Part of a small language model's weights.
Size: 14 layers, 4 heads of 64, MLP 1536 tanh GELU, vocabulary 24660.
Architecture: LayerNorm before each block, tied embeddings.
Training: a variant of Adam for these matrices, 951M tokens.
MLP neurons of a small language model. Each row is named by its layer, matrix (up: input weights; down: output weights) and neuron, and shows model dimensions 128-383. Each number is 128 + 24 x the weight over its row's rms, rounded and kept within 0 to 255. Numbers have three digits each.
After each neuron's rows, "fires on" lists the tokens most often at its 100 highest values on Wikipedia text that the model never trained on.

L4.up1153:155096136114084106125135153121117142110142085102129110110128114109136144139132135136121128132151122144110088116166090155128155150075153078112160061128156137111125156094149110122150107138104138107158126113167145139162168131144143167128147159124113108154115122141094112135130108143141136122157107101118127139132128119107112089122113095121156169116099154088139128109112132182136176128116145148150134111151107129109095156126111076105092146105153095146119122109096131131130133090139175153131128118097138160136122145120158093105093129124128160145133084120093119128117129130144123151106110148166174108056147142118129096144106082101147110147109122110123136129164163143109135137105126110136091177137108145118141151155129089147142135111141149127120120100151119178125139123100142
L4.down1153:121117150131131117073118142108125109113146161119099089114129151121133114091117099152135127102161112140129120155123150101115144147134167105126092112150157165142114097096122169094117129120124179099086125143179118086152172151089111064116099109132135128102133127116132071140095173112126121136129114114153164117088124143110149120090151145140165140136157136139132115105126102137123127117135102156090110124136130082168141075141100148121132116133133147118121089115139128163112135143159174138109172150087093145132142118156118148185094109141131095113105140125116149133107138139137116124132152124128125145115176164130120192151171074141164126129129137108139171113184119127134120130125120149122143110176155118155164130161110118150112158142094119092105156141090134129128134129130131
fires on: " (C", " (1", " (A", "-C", " McC", " (c"

L4.up875:174125137082088094115127127063154134163162144154121141118112084117169117126132143160119148139105197145126088132108141089097141119118114129128104095112158169093173116114092095075116108127141154152126091105152109132151115144133115123179168122145159127137117124118130147139114134171074119121180099105130116109127122126129150164161104157150157096152137111162089117132134107164126173143125106099118136154145086083099114165180117120124130118155129141133101155085150134127148114124119116137146118097125135154122128135112149118137150135102166122161124130159082117116126089154168130093161107111145147130105092124126107162150148107104130140162129117145108138129159125151137166143127181117156075139080151117110161124106132079107123104117120113143119116142142168158119129112107132
L4.down875:137145149167179147094126166132112133110155174138060118142127128149128138171103090103155122132181133105145141142133185169113114133125145121114121107136100101118146111168128058125158154128082140078124101104099137132142144121078085165153152095125156162130138136084117122141130179075121123091116118119071153143089124156172167136113112114146150143127147166105120121105108101112165118103126091142094137112144152119183125142115147117153059154116113092134125133167103130103131124146117148089110149123157114139143106121115097136090122166093127131103122111112182136162105129112115137119126127159130111133152161172126120092099135110144138114107132106096131157121157147106151108138135108146145115138117146111118123122132129125162080123151126137122143134155163147099109163077171117
fires on: " |", "|", " became", "\n"

L7.up737:122119123177149139131113121121134118113117123102105146131174089134098104127141206135130120091154155114083166133138082113082145145141159150101164168167102149127108137127111125141164198128139131123117126106174134112126195122145126120150168151124156132105133134084122141133148144166136137108117155120103166114101118164145115065104141168184162108083105137134133080174092145125108138106108097146188098111114134132135114141154096106081146147130142161150129124109146131113138153133107105138126126099124126114113146142128155137097097125098129150108122122149127122120110114088157086128140135102135142097126106133131108120151133123146110134170075116127122104128154187159164113170166067108118121175167110155134130133134123118154126117100140084075122105095159099138116158127151086
L7.down737:126138126136074089146139122158115128137047088107110133117146141118077146130157133135135178132161145130123128133104116118107139115099176121119169128143119155117050153120104103103122126165123139156131112140104117126102160094129128154125119150110088132131148130133163160167161153181120140149078158102108163125140160155099115101107097131125105128138152161138162125087133110121125078111121096141141123156100147118119094141113118114123127108151095127158123097117158108136230131101112073147105114106121105125114124158105131143147100156164114135112151124138110130140122110102146138122122152147121098107117133087132142118109119098149097124148108152106136128141105103126122094153153129141185133115186110103229110132133162117116111153100166149124133130127138117100116113136127127
fires on: " La", "a", " la", " Al", " Ma"

L7.up1105:115132116119112102159126141099126164188126114108126157138160132139121109098142149162136165164107128122134097111146146148105151167128118126129148154128151129127113146118080148134128148142168118138112156077121114184183162117144130178112121139083152117119138141118098120093143120160106137146100117099099126082134138142116128133129123149128156147125103145133085134077077169157178165089133161154170148097117115118134104134120104114132150103112130107110136131141135125159123130156155088107116106162124114122131095125099127141137132123098153077144112126150154160182124095093113107166130155112127126148130092135105123128146170125127131143155122143112101096157111076122153134112140087142139161145149120162148064120145122125091099104093162105155120102143104132140177134154159168
L7.down1105:102132166115147124133076123102139109146143125123158167144166091124083146165148148137152162120103118149150108122145082154121135126116135161090150179122097145125139119110110114144119144153111161147129122127154133111128135122160151113084123100157061099146092135148128132150146139093127144148155163132111130151140135137114110120126147099153082123136143162103138111116119134143085135147089108162140094147128148136104140150120141095115105160081142115153114148164114140108115153131108100114099088113103138115136122140171119089106179134131138134093127123139168087082132142120155139166147133119121085154138117146138117137168131117173092163140153094130189096126100157106113168119098135144135116089107114175112122142145106097121140141080119096129141101099123164113129100122094131
fires on: "d", "g", "h", " and", "f", "."

L8.up1356:096126097164088094142148106125119108140164136117134114112111090066167140108156136072128158092148127133133141112099097159148139132126157132064185142198149144135141134154126140135140152119121145142084120132086119149161124131131131144147172131151151135122098108085126125114098132096082106117148137154126136152139130135123101134110121145142169141101124115171108169158118135117111133137161141149112136111138110101133117152152112099094079140132138143139128133129075133103143065115074148110147123160178086127139106128161135150160137096118172120148106175124118151122151119110153135119121117113135174114120090116116152148101127141152163146149076111116140094164120150148127146124147136130175102119126138155113148109111107160131168106158148148115165087124159140094123101100130119
L8.down1356:192144114137139138098142119149122147108196151128082088148128094160140103138165116144170096121124114121120127151130118093131137105150124108163150104096128152112133093098139148095141107111138104109158098148167125155092141102107095135110104113122108130125129169131119143111164109153131152107137148089126102156153187176130136127124111140127114123165154103091146142104152125155114133124120126101157180135125124122150132090126105160116137067124136123115120163095174134133087123123113145123098113120146139152136122138093136109070162137110128127115140113120144112134153128164102140133117154128109103108135178094136135134153133093138113118152160195127148157090153111159109128081090112153118130148121128122145137125117129092104096120101107073087086156151079155169117123126118117
fires on: " –", " -", ",", " and", ";"

L4.up1334:089150112158097108109123130104106119182142152140132137143146131105141106116157146046124147149122162155117136133114109155138136114093128138117145117145180119104102100150130147129140134145130140140111177105118154148133124128165094157120194183120110137143124126113133101144077125108110118146197144149133137120092124073146100092134117135113117117131144109169095139160129128149168154130114072145157129110091094140170128151148092139147157126143135126150117129086123127072130111105126122138135059141090100132122108119132139133122115125115114133108144110066146133112145100134162108173133138122122166130112124139145149145127138146159120050117096163075142142117132182107128131136094139124130131148145061139119129120150124133118170108161155153100099169152133150189134124150163115
L4.down1334:172085123169117104141159147142125165065152135140095145112131127143160146134149147149091193080075147082134126107116139146172104125107071148097087124115115135140136069121126138102117142140113133078121131136149120141126188149124105149138104077084144148133154148132103136117164140090117124133079159158158122145147103121082114103139150083085156109120128125163171124114152130138148129110114127107108124136133163092089139119125119130145143128112092131133140149140141131154147119154135157104151138161109159125107119167126106092110133136127134130087114133124174139098123188166121101146134124129150142104155119112089166112162155142158099150142174143104125155154073158164142131132127133084117168148113133127144086139146118168107086117171102120150089126102118157087115145148103128
fires on: " has", " and", " may", "-", " can", " have"

L3.up288:159143130115149109113097142131124116136124121082104137122156098104167210163146185135106119100094165134104111109149116127109116143104084148145189099123137133080153118124134095109151125132156130155142157139111121147131110125128109133137164171153146141140080136100153166124129109120135142099163172120125127135099155138143105086138072111110136103119137141139175146152115148140135095116121101152131136108154153108151117121112115130143132132139129128131108126161109140141115140148147143116140102094122084114135140127077138097127114120180107148141118120158084116179161133113148122132140142107135121140133094089084130154090131106113084119142071182141120105106123150113122120095148116091115120148133178195124151114098130140132117146147083064110085099124154106121138188153173174
L3.down288:109122153142124121132125146109117081098148157128100108129170134136141138155131138128107166116162180108142121114116126110168073155110125112166158152112115106117167132066122133122112137104137106126122108161130128121106132139115119128137122088124104111130144158132141127137101098138162110099102172132165118131095153085088133175150087115135137119149095125057122123185162082137102112109123111103137192099134174114142189117120129125136142148120125157141098129094126125147126139153142108143151115170147132110151144143111122130165124144124158140126165134154129117118163136134116157120130161098130129145142170148117101138129122094144166154146090115098124118075126174152097158116146112102127120115155084130118110115110141112113132149098146093152113130123123190161127121113103143
fires on: " b", " sc", " fl", " c"

L3.up1120:149114149103153072138139118100114181113103127116135162132207111134158128142145116117063115156125084118087128145113132143153130169117158089127167109147165125166131125116113121145168146146112106129171168119109168107134160115155107135140148179134121098118119132168123168133094121156125095137155146129160131130097132117143106094119127132111138164144144122114105111095123096124161164109091102130152145111086136142071074158124146151123062137132114160085157095124112139119108140122141128110145142144114118133138159138128147137106143131124172092100139082105149126113120090130132107128112141121154118153113150169134131098170121107119111138169127156142113120115098172155128154139124134077131143127148144134096126140169143106159137143159130144106092139102136124158145119123129130
L3.down1120:112135157107140157122165149116132143140105130103097119121137127182117153114110126101131118122133143111141099150069148090123147127112170124117184137123079151078093109153137128141111171167143154085136097128116148131133143150132134118181151107124178156133153092100099162100121131141122148149104098151102121135110137127127127058128105111065165147157130158134148137076132139123143147113096150149132143100089082075101128153143133125121140146129136133106149054158140127107085123147149143101106129158127129161165104135106144145123129154161142140135087115129146111107115132141137097153111143137113117107134123083125127119164140138108164086169153116102086151113170143199121119147150163119114094096136114171102145125133130153123112143153090152150108139158071161079112141116135169
fires on: "(", "{", " (C", " (M", " (E", " (A"

L8.up88:127144131125136140127128128089125139141139120101099101169127086100119148071168149132128135129119154152112115135148139109107148109129101188125164121134143143201076155120105126099125122127147132142092128129098165134125134151175104133152163120120156135160124120161119160095104113110103110144123098174140140107134143179102117120098139145155156112147149158160126104123106155151111184092127077140152128115091135120126100159156116138130124129083139128100107126115117149157126107113158127153128116110128103165116090117136163143122109088130143147125122103122131129156136125108145118110126140129153099132097120160064199137086094104120130091135126132095115140135159113126161085126162115138117104158171090111099097128140127185130106128130184111183129136124121156147187121173141122
L8.down88:106150105143174123126177161168171141139149098144122172146114120111100138111119132167134143121165115114120109109153131143130162109171093173098151171135115126118111085118112130154127166149124119146167132113096121160170099095126147094133133124171192138118123116121097145102110128110156134121140153130160155131125125102113125141153139143153137152074165155067114113054159150171164105121134117112117150160161136144161138096146124090096131104176114097139157126102117137140114108142060111131115151123169116098129141129087154107130138125175148128111119135122105126128123183120124155099133097128138098144142153166099134170101152103111124131142121109093114114126142136082132169155140094097107101166107128126081086137143131158153115116136172100146111135109161149117091119121124144
fires on: ":", "°", "/", "h", ".", "′"

L3.up950:129137178121107141136100095101109159150110134176140119127136129143164106136127123175081133120127135099123133115121116139135132150111157131093167132135128161099169135117111134131110164126127157140103104132144149160087140141105158087114127132127097124126097114135106147133113134118107161111176105137149126138144157144112161101171107185078104135091143101140091154111135104123086117117126161158137142123108145133110139170143125190163143094156127190116145153135117128128130121180072132098144132156117114133111131144122091126124128129148124084168136116108125113138119131127133113106123118108145134151174145172160157132109151122153167199161046105158122133085111105106114150131123157083167099126114149134112181118095129112147147110139086104122111127080144167126168145086138101
L3.down950:143140139133132124155138112116147093160082160100138073145119125091154128127099062146120111103117100128133112163145105150164104143106178102125160099115132111087172126114106140122115119171107132115130148123115163128124126102154135144107144146128080162142095132127164141160113131125108131161128122148154133126128177066151105161141124167148166116093149097121148105105118106142137093108128081134126133163145109091142104143078142117160105142161110158135101080102110119147135128148138116101100136130104164112143120115136162115141105085163102142132142101125143107180115113143106103112147109118139111146158115159145135121149115131135122130113109099148108136111148087118111106116057153110140153133165165154086156117071129094109129122095131112110162090136174119184108152108142095
fires on: " 1", "\"", " 2", "”", " "

L8.up1196:140124100145105106131158148121118137116168130108128157120123130149078096109151164091141137139123128076090125122126107103140115106109148126157128099149107121116146093116112130113173114135123136126119108120113120137125138143138100137165142133127171112125134090125139132137100089114085114104145132084107104105120141170145112112125070154142144157122133125063151154098097113133127143100107159169117138131140090114135122090108112143140117153163109118082134168166112124100135117090155180137123134091086063109130139141142162108154106117108185115134092136160100121137146096147136154112093125081180131132111115182114129130110121120137139131146137090100143159139151164098116163116132107157119122123116133166085136102131129133165077127142154130111140135140098129123128180123157152
L8.down1196:093115117080155133148152156108094125124133093116115165139136112149110127132123095118138160104105199108129179122115120143125146117122159136166107143137126167155142110134140105144112164103130141099154136115127123090154146158130122139120149141123160117142127125133117160169147110141165116138176116092118146104077102165138126086122116145094090091088139107127126111081102122134118103138145164108141104116100146113152125171154138146087130099075123144107136158121144142146152102157153091106122148114153135171155145144128117138142137083147127127129104102156153106163126140142120129140117104111121151160123167139116111141142086139111131109158117069166116140131128093140095143116151136134148148124097169175071142114115104141115078093098150093155108113119124123116116121122155107
fires on: " the", " of", "\n", " rated"

L3.up383:162150124123107102139140125095147140152131123126112118141117103150174104106146121138135128138122137125117129129120106080104145127124166121094115079127158135112117144119113119104104166155142150129143100117135112111143162151142094134172136150146164123148080122164115170101115137146090105137163133126135144053141130102124107169158112151154160137076136127141095129087125101161120145126133118129153124141144116094079116169140135162113146100083127151094133155105088167124149151093134058142132135116148125133076131161090139143073111105138118127131123094115153109177145089173104123130103112101151126142108129122114137141170141081122133146131103120138107095158152155115130113178116170103108130122122118094131148104140143102122134112157095148083092077137147159205132127074107126
L3.down383:141156137124224116086155114172129105127144106131112134106109089132179103093100099168111153200177146121157118134125178141084132111116139123170124095087082143126149174140132140127129142131146135132131145162129126077159113042129107145144117117133133139160116153121130120135128128139108116105136079120139120115149203138125150126141142141144175107131091164133119140101160133128081126153153105169114151140103139085127121140139111132102092139148139085092134100139094125104139129096124139118114156089136141126141149128159138124131147101116108104146114095164130135145152117078108113132160081120134126138122112125149081137123130133131126148138166133118147094122148121118151133174138146119174102118131119077120160130091110069156124143146131133136161146152129129124106171079158135
fires on: " |", ")", "]", "),"

L8.up1499:140116118106166134123092117069096143146102069072092129130129092120102173145177122150129135163145156129088158103102093130099167119138115128133121136145166124117114102158124109129158159134120117128112126104109113195136134083167133204160172103128136146154122116116123141127151140127099146138125149112124144116103107107176121121147156164093147122108151123118122126112084145185095151105137137121157129112083111154111124106154145115112105134111134117124095090144118142114132128140128132128125093134103126111124123120131121191137080118097147135114122117145083168127119108123151114142114168124170117087129118120111184155113142153132120111109088146136113120102137141115122120093128111108160126135149120161132120140142102131141111121117151147154129139107156155164110108133118111
L8.down1499:106114132119092156113122104147142078110192163096150087165133146086148093125158188116114150146119129158135088120136127120118112127162086114121147167099155079117133124135123113121118152113130127100136107151168085107106189109109176146106094080104128114145147128134108124125061157149168115159121100138143135118116121118152109103195130182110125125144110119140141132132078143112146130135110156107105107091167132115099142105102154147098130130131109139135144098168089120109079123126082113136106152146104171128165163127132159156164156135146135150127121127150142079148139133168136142129147146160138110124137119113120102134117154121108097135097150087132123109129115142125121150161071173125119140124139129143045127123152133106131114140166124112160116161139131140115099086123087133
fires on: " and", "ch", "d", "h", "el", "o"

L7.up1031:107109135155137108129087148107111131135130135117063140111131123116152156158171144135148134119146110111110138166156133097137094107156105143105175128141143132130132124153132120100135102108104128139128148159161112095120147185119116112127110147152101146151142157110126126126106133110097145083130079122072157131088104145124084126167093131101108167169160121128174100143132152100126109119163071152153122112117133088165111141128130104139140145133116145086110136138103137080101155142138116122160126121147102099143121170099097124122123138167145128116091102111112154172098110106113145142112111167103129180118155123125124181098147115172162080123127151137099112138151154095138159062097131081153130131125126180101107164116122116168123165147110076125116129090105100183111135117123124
L7.down1031:109136127146146084149109139114153132100132145142189088132166148164078088079140107178124088136163166148147118127144089091156174134150143123147123148133124113121139136104191167116159135115116142125106144100100116142148147127133113090124109123107128175170116108151103097152151118124138154117083164168135138144125098139110133085129156156166158157134118112090090150106130114094120062130138156107114156118109126135117096111135122124123144115140135116110130123131086124188125121139104071132141122124098134097144182169108150095136117089179124125121109109131147138072136194140160128078104145133161138108151149126130157138087143132150159120160159145143129158112117137160126110149133126157155130111128108112067124125127136138134101113143166114109143129134104159109096146124122121
fires on: " s", " 8", " g", " fl", " b", " r"

L7.up586:124082150150158129109108118091117158159131153183049135140127071130138149097139137118134153123082148129106153104134102147097147143125126113121099116165125111144121115137129100151146125117141139144151102137111112160150172137133120178135108148115153107094170139129125159093074173163126147179128085104088157130142098144126134100131144146123174084121125128149099131092108108177154127109123108130165136131136109186110122132173124130158204095118122094123136126143142142133140139125112151115106124113119110142124074148146099120130119115061135127129158129136182147124094090119153123126132129126140094138135152166116139137137123137114127071122118082099149138139143179129136137143107116145088174126132134108122094117151125082120116120103134112097092115134100126153109131123158128
L7.down586:127161120139089128114168100132148112109096151159150093151114155111089182106149118135162125098143103104152147171132138119091106136110153190155156119112141109145171138138107113127158150069138180158134120091124125102132060122093126142167153098100148141153108153130101122206114088104127106110129105129142141144117179154125098105118141123122136126111134068122137151133134111130147107155132069106107105141123098144122104110126138101130111153087121133117134127132137127144199116128164127129095163102133099135143158119153113088101138154134100099112107139136163134123144187107129142094132124162124078118123148106127174116122115110132115161125159132172132084135131140165121120149185184160134128101150131098154125121136123145133119109130113132115100148118112175134120135153096152
fires on: " and", "f", "|"

L7.up115:105126132122126097096153111120160122137137102132111101169146115096120100137139166116122153092161150144106116124116125106106122127164176105137151125189150133144171115120130163138163147156121185149115149113113117136158136088117075134110155123087127126122143122086131171093109111170100132128135142115151162091100141139123085128124177147174140124105131129134110115133072119128119133135116135156128114083099080109087104107140097130125123118115136176146139130092088136111145137111083170122129112103071114115107148110186123123134086085116150081124121150125102119150151111112150117096141170122098165105118109171120113116141119134168155094119063140133137111117116123140123158132136080147150105162146089101125156121138114159134177118120185155046156124091155144182156132125135092
L7.down115:149184177099094116154125130085138076098082142141139103167120141117113119133154117123141126095110095110148141131145133153136135150102128107099105109147126118132077128120157141159153155139086106140141128188092113126119130100111124143116145128114124125160093139119165086133109093136108139137119104122145084137172154096121067112112136132171137178134102122127119123137165132110158099111118122145169138145161120137165116135119108084186144175120156125117119157116116135116213120112170156152131128153134137103097081145135094107157159161102139105131189115096125145148118122123134144130104153136122118111095100107135156109100108128156121100116147137108139106129142122170153146150129135138114106138116136145188120126161135166149162143134122125120134086139125147130160091162183129
fires on: " and", " the", " or", "\",", " a", "),"

L7.up931:132095083120154123165096086113119108140134141158114135115121134124114116160159177180142090113149125135139145116140104116110150182131098123121149093148120167103155129119143124137139149121168125137085120123150118189166133139107158111158162132134154140122129125171111153145149089145131127128131137151096136126106109144132106084086133126177110112127135149125121088129099117106135136146124117118136095116157108125161129141145076066124180133116150121147107122092132143119115099152115174132132093087097121151103096088149162161094129123153139131085149118160155152128117109069141133142094107103144168129123081134102165129139149149134173155129130094094132106132128190159130141094136077119128140173120096162122117122106122125164119154106129083127090140125126096163137138098157094
L7.down931:084162101159108091107123134100150123105145102109182151130145118137135092122152106129130143137102130145134178138161141114134186136134132134137110105136149110126136102123099135127094131132149123158148121149141093121075103098142119147135145108087125126135156153125116102147153163151089148136142186159135157132132114091141152150133106135103126129098135107101116110095160116123110103085149132115107123146137113147036144169134124111159104127156133069136192109155149117139155129160118091168144109149153093110155110131131151143140146124085138120186086163143120078133131126114131138122167100155108094125055128103136078151127069129108120158125113126120167100134149092154169102132133145146082128116139136102126139163146112129132141140171103110169170093142113130129127114136122121
fires on: " La", " la", " L", " Pr"

L3.up390:107120150161136122120084117112100098149148097102134124120136131122085142118113137063105136121118158159137106157135149107172099086093103182102121189146128163127172142090106098098128177160152133116119124137138118167157152084073097112118154076152115158111117148118134102116115139105110165122128141158068122105129139149116151148119190109130144113171103132124091157098113150141106124123160172142152144106141127107138123127160115101165130141157147126125125099167083107103134110123094169131138129136087108126147125116156142139119120103113161095091110168132110137107120122119131123164140154139134148130104068145125131134099134094169116122120148124076140152136109123121114145154153130135184070124124137166117152123119110124108108120111121132118128115147179176105125131085153110
L3.down390:177124118122118112068139162151109118122130151144136104093124155121172137129123099138139140126159141114176091101147116155085151162169126115132144107119110129115087149109149104100149069103132134123162118130126143107129113119206160125065113159121122135159101155100122135090108123171154099127141109122146102125076113136187128109110129111082108113132122144144129127161159112153143144118158120095132134147134114153110140144133139124100113146128124155164144163090126144127180127083149089165099123143108131107093151103164158146150142126146106135107146047136132105160167119159125132113112096096154122155109104138140133110134091132139141146180139163099138151100142098117161146134078134135116180129166136085135129136158118120090150135089126134156130159100099108151139103098126125
fires on: " and", " the", "\n", "-", " |", "["

L7.up69:160095098095192100124124129109170118141145149105090099112144132099148147145111139130167087095147118135138117129157128121115157143127143139152142153161123150105080108104124098114149138153156188159119160124148162115115105139105158159134204161152107130128098149115113165114145114191117126131098162103070113121138108167122123087126117092124173124118134158094171146136091147126142122127121066136145117095141119133128117125127120118108124130167154126138118127153083162116115081135152161081126143121111120137139132102122147146138081122125127156100112121191119128125109133099114131155131132127149154111117120138123125102121096128131142143117079127107123103073121143125170144102149111109125128112150134191120123119157122144112130127119130153094103131101142134128154139156152147
L7.down69:084098113156111150150114115141131166135126108132095132115132112139152081136116121116106092125160146147123137127115135165196108177087115094157157125054124123174112161166122169124127148121111128131135103136097100162125101118098098089108125101161134126139126152129132164136129103123131139155137131143133131149136164100092161195101092131152116119153139101144118120148163102117109118122100116085081096168115109082143131118124139126150126148136117102116134149112088144116073115117135146148103150136115124133104137110110158107122157129114139129158141079140149132126139168118149132164103085157113081163150154161136120110096131100157201115133136134109106108146110132159101103148132171113142100133132182140085136126076101148128143117087133092134135130065090160141158125084129126
fires on: " b", " sc", "sc", "c", " Sc"

L8.up650:083126152161132094149137133127174145155121146115152164121136110139109113107162132118140130094140165148145087156141125094078159123141147148109143104134139151114074157114096126141138152138175126155110127142126152133127125141156116170120212162148101136147130110181096154156086099167080150126122204119106122106086157167094143099139091108148158133159119120132128076129127141107136154129141096127132124138106132116142138095152139096154135130126153104105109109081123134126104138096171114135126148112116125150169149081160151156115098113141147137115127112128142102129126133091109101139135143147132112128109119126127159135113108118168129124171105112080088151116108139116161142138160141135113148190157125133102079146133145118147100089127173115144172123084105134134154128130140118
L8.down650:070143132103139118136156101151131114159119127129126139151137152099110120141102131120141123111136112150120129093119155146114144157103156139152114139110097142066114174142081124093108111131168128098140110170066148150141106128114169111168110125121130152130099162100111116111116152104119151143110109121143124094123146095093189139145083133143140182114149091107111118097080125122141104134110145118138126171142149110121098154140150123083145115159110136140126111128144102168071140098136138110148130116170149148164173083124137116153108159107124118116152119145150141141092164176146161157121116154148126159138157197141119153123125111082140131127090094120087173141139132121097142111108112121134131137149090184096130136136157110142126122116094111175117141105147126126155086094101151
fires on: " E", "-", " M", " P.", " O'", " M."

L4.up99:102112103182149109131145070135091134130134133133116124150113095080142100133137138075101142120149139128087154156135142140128118123134161147102139144143144129090088144158118133123129138172144161109120166127130116148154118140128111131136138137108151128128143124072121118107087110122096132118162131095167109115111089124128120164107134155138129099081113125152092145118114168127153114128136095165165113133113092093128112128163093073113140158164092175186137059119106132081125079151087164120151116146107124135140132123170148173124105123101149109173124139151153127096131100129120163129128124136123165120143154143084113140117134108181118119121110157089145139125053146123096146156136123138205146117125135107125177129094122136113183104161129124095148202124125197098148115134142114
L4.down99:160083127110133116155118161121141143118113118113115136152140108156116145121182158161140130101133132133156126115127121160150124120123104097105112106164154143138122106108161092128150145147139094145143128136151125087136172154119169132111079077127126117106090125120115159127118093109152121177082113136120150145107143175120124098179076111115119149141164156145154140162147102146131132126116126107127131149142137129095131147119135120159126110080124102098126177168159139162093129108191099133112142127134173118140068126091128157097122149148166125141135160113124076181108138141106105205152132112147072143155086133128150141129125149099121129119145144132120131130156122082183109106114131125082130138136140147152079131158132160159078082104116131142112113116108093139161135148158123
fires on: " and", " which", ","

L4.up836:123123146134097138109115122154129119162114115074102120154171103098116124144159116135117121144131161173112112157125110137191097125123127155117133156149106172103150123175136135146135122129161116138110120140126116150175104097057108122124169085135117137125111122150146106131073102114135140126143164153115119078082134115111132147129176088150097085137111158126134115156112159113113129142122134159193128121095143129123104124191103110113128141171120173120151108102125144133130086172097124107140105170106121138163111110153164166108116141129134147120125142164131148137132114091162132130137130125133180121114099141116133145103120120158088127133113098113137116136099148088115153158148183115151117144101108138141163108113121167111124105128134106137162123130151135092117122125193098
L4.down836:121096111140156140147102148083100144162086118108092156130134147113143094123160132140163131134128124134198143133118135117117126105147085146107086124128153094135089121110118146127151111138130114138188159138141128115123147123151137161155105132124101116097108137117107126111163164154128137153158139082095170126116138172087143120193077141088139171136156133121129133107136130111146138144116145125119134110092094137110156112069118164173138119101103126122114097110117146098138130087140098122134088116126150136141173113107131095129137132171154135096108124149149042145160133189145110143146154131135123143113141114150136131106140116148123100110152145124117091113130108137077106148086097134123136116143132130200125114164117067153080146120143132152134106141122139136151107124118185
fires on: ",", " is", "ing,"

L3.up5:164150125138143091149157078127104115154157121132117096115113140128179113120146122135092121144129146112112097121114098094075148096123132092152132106117151152133143171142120135114133107158105156133123119121155142115107112154150136173165136161131178110135125132131150130140150120176129122097189158086109136095163134086121166137177123142151143104130106114110106138067131113127146181137153117121132110118117092150056129136176102068135123105127096128133141090128123135125126086103111138104170136122153120129139153132162113096118161105096123138145173112149093102117146121133143135090156112131142111150089119132131138150131147119170122136127118133092127155134105101130131115127158180124158078101110099131089159123130126094126140085166149130137137147169117152079119123112146145
L3.down5:119149139119113123128165188148134129126170131102119173135110135139138154099150135128133092111117131110166097101106138147117123109130094138136101142148082131095107071143123127160102162113089165089124145152063131121129157125087107140187096116122153163143114082116118109108165139093125122147139136167129117135143137126143124133108102136140148134153081186124119106105151114147150128122161130177095142073139151103165109122165134106146160132111139123096080146140106117153182128137096103121134140114142149110100100101106098140113118129091107123109111134134145112132110149107147137126120127120136131090141117098105125169139149141111122103136192142138124101080150106104146120100176145126097063160132126131108128102141152150108106126095129101108102112119128136104119127110070107
fires on: "\n", "|", " |"

L3.up1059:146097145112077146112115094156098103102122176127122141126108132142160137124152118163100117122108143133106129116094129138154120108091150142099151074130147177091165121132101125106146166121129121128134107117088141124107095152107106123140128132150118140128132101128109103140161115132105140111156123118113148080108127180145131106136104148129115102131132136143121152141140150162170155139129182099138110120138127092133121146137105121113139134147127129146128084097138130120114167091122137137134129148122139177123118142116158166107102133137127113133142068115100094127139113136146111150113130128137142136104155141124114111120104131111153149132100074130143127166149136113121140129108124122152085173124183110104194129145134140138108116086110177081104108070123128163172147105159087
L3.down1059:130148109117176116126106059103124160137132141157121097099118116139172098133161142169114098156115107098099132144104128116118130102115114172101113136116152093093179135150148138149106152126116131101090151149100125110107107114083106092131128167153115141134142148113119140153124134148160135138159071178116129084160139120100143127138107183143132098118107124157152122126127113169073125120137117129139148150104139130099056118111109106131108118144122125144134108105127106128082183095083109158143107111143111181139164119163125139151130097129129128154112099102090116075137142141107106140130142169131109155113131132129126151127115152108099099115158124120136115106137131148161127104150095126105148125165138129112154173111142176137167105151137089123186187132127099145129121136123108
fires on: "\"", ".\"", ")", "”", "|---|---|---|---|---|---|", ".)"

L7.up823:152116148175114107117114123093111133129144101109122119119177146164137133122130138138139144132161176126124113167127147125143140138124137184195137113149154085118112083088148140098149128146139134138145120114126125113158151086145105128149134112160121129140095141114166135136079137124070129087161130115099178104129144163181146116122084125134151134126143171119115152146116139143108134115169109142155166125111137079116120130132130147134123152111158124129138143185120146084135098138161117091105113126141086135163111114128129122158115128109135121107114164136105127114132134131135129158108107137170129147128132109118097123132098114187120102116103119110113119150128121120164177148151103131144081127123109147106179126149104118130115088182120091115094157149126135120159175131141159
L7.down823:157101128120152151101117175151167138115163157125159128138149108129132149121135131157147082095068093139103099151123109161071112124084142124135111125120170128120116089147121078158156118098142130136077118097091160120132211131159097146127123141122169102124121147096119172134177143148117077126136116101132102151109150161154134132085133135126134136110107110130093135094098117134113118134114128079105174100139124117111132116129124085075161130129115151125159185138112126125132146156110125122107142118096142114129152172114115096097135132150144157173131138143132086166134141123171156128120093150111106100124121139137138115160149123139149127165159129118155127133170149151091135126086112139141141110131133099088089113157140131122116139084122145147151160114148129113085107142148146
fires on: " the", " of", "\n", " Rank", "inn", "The"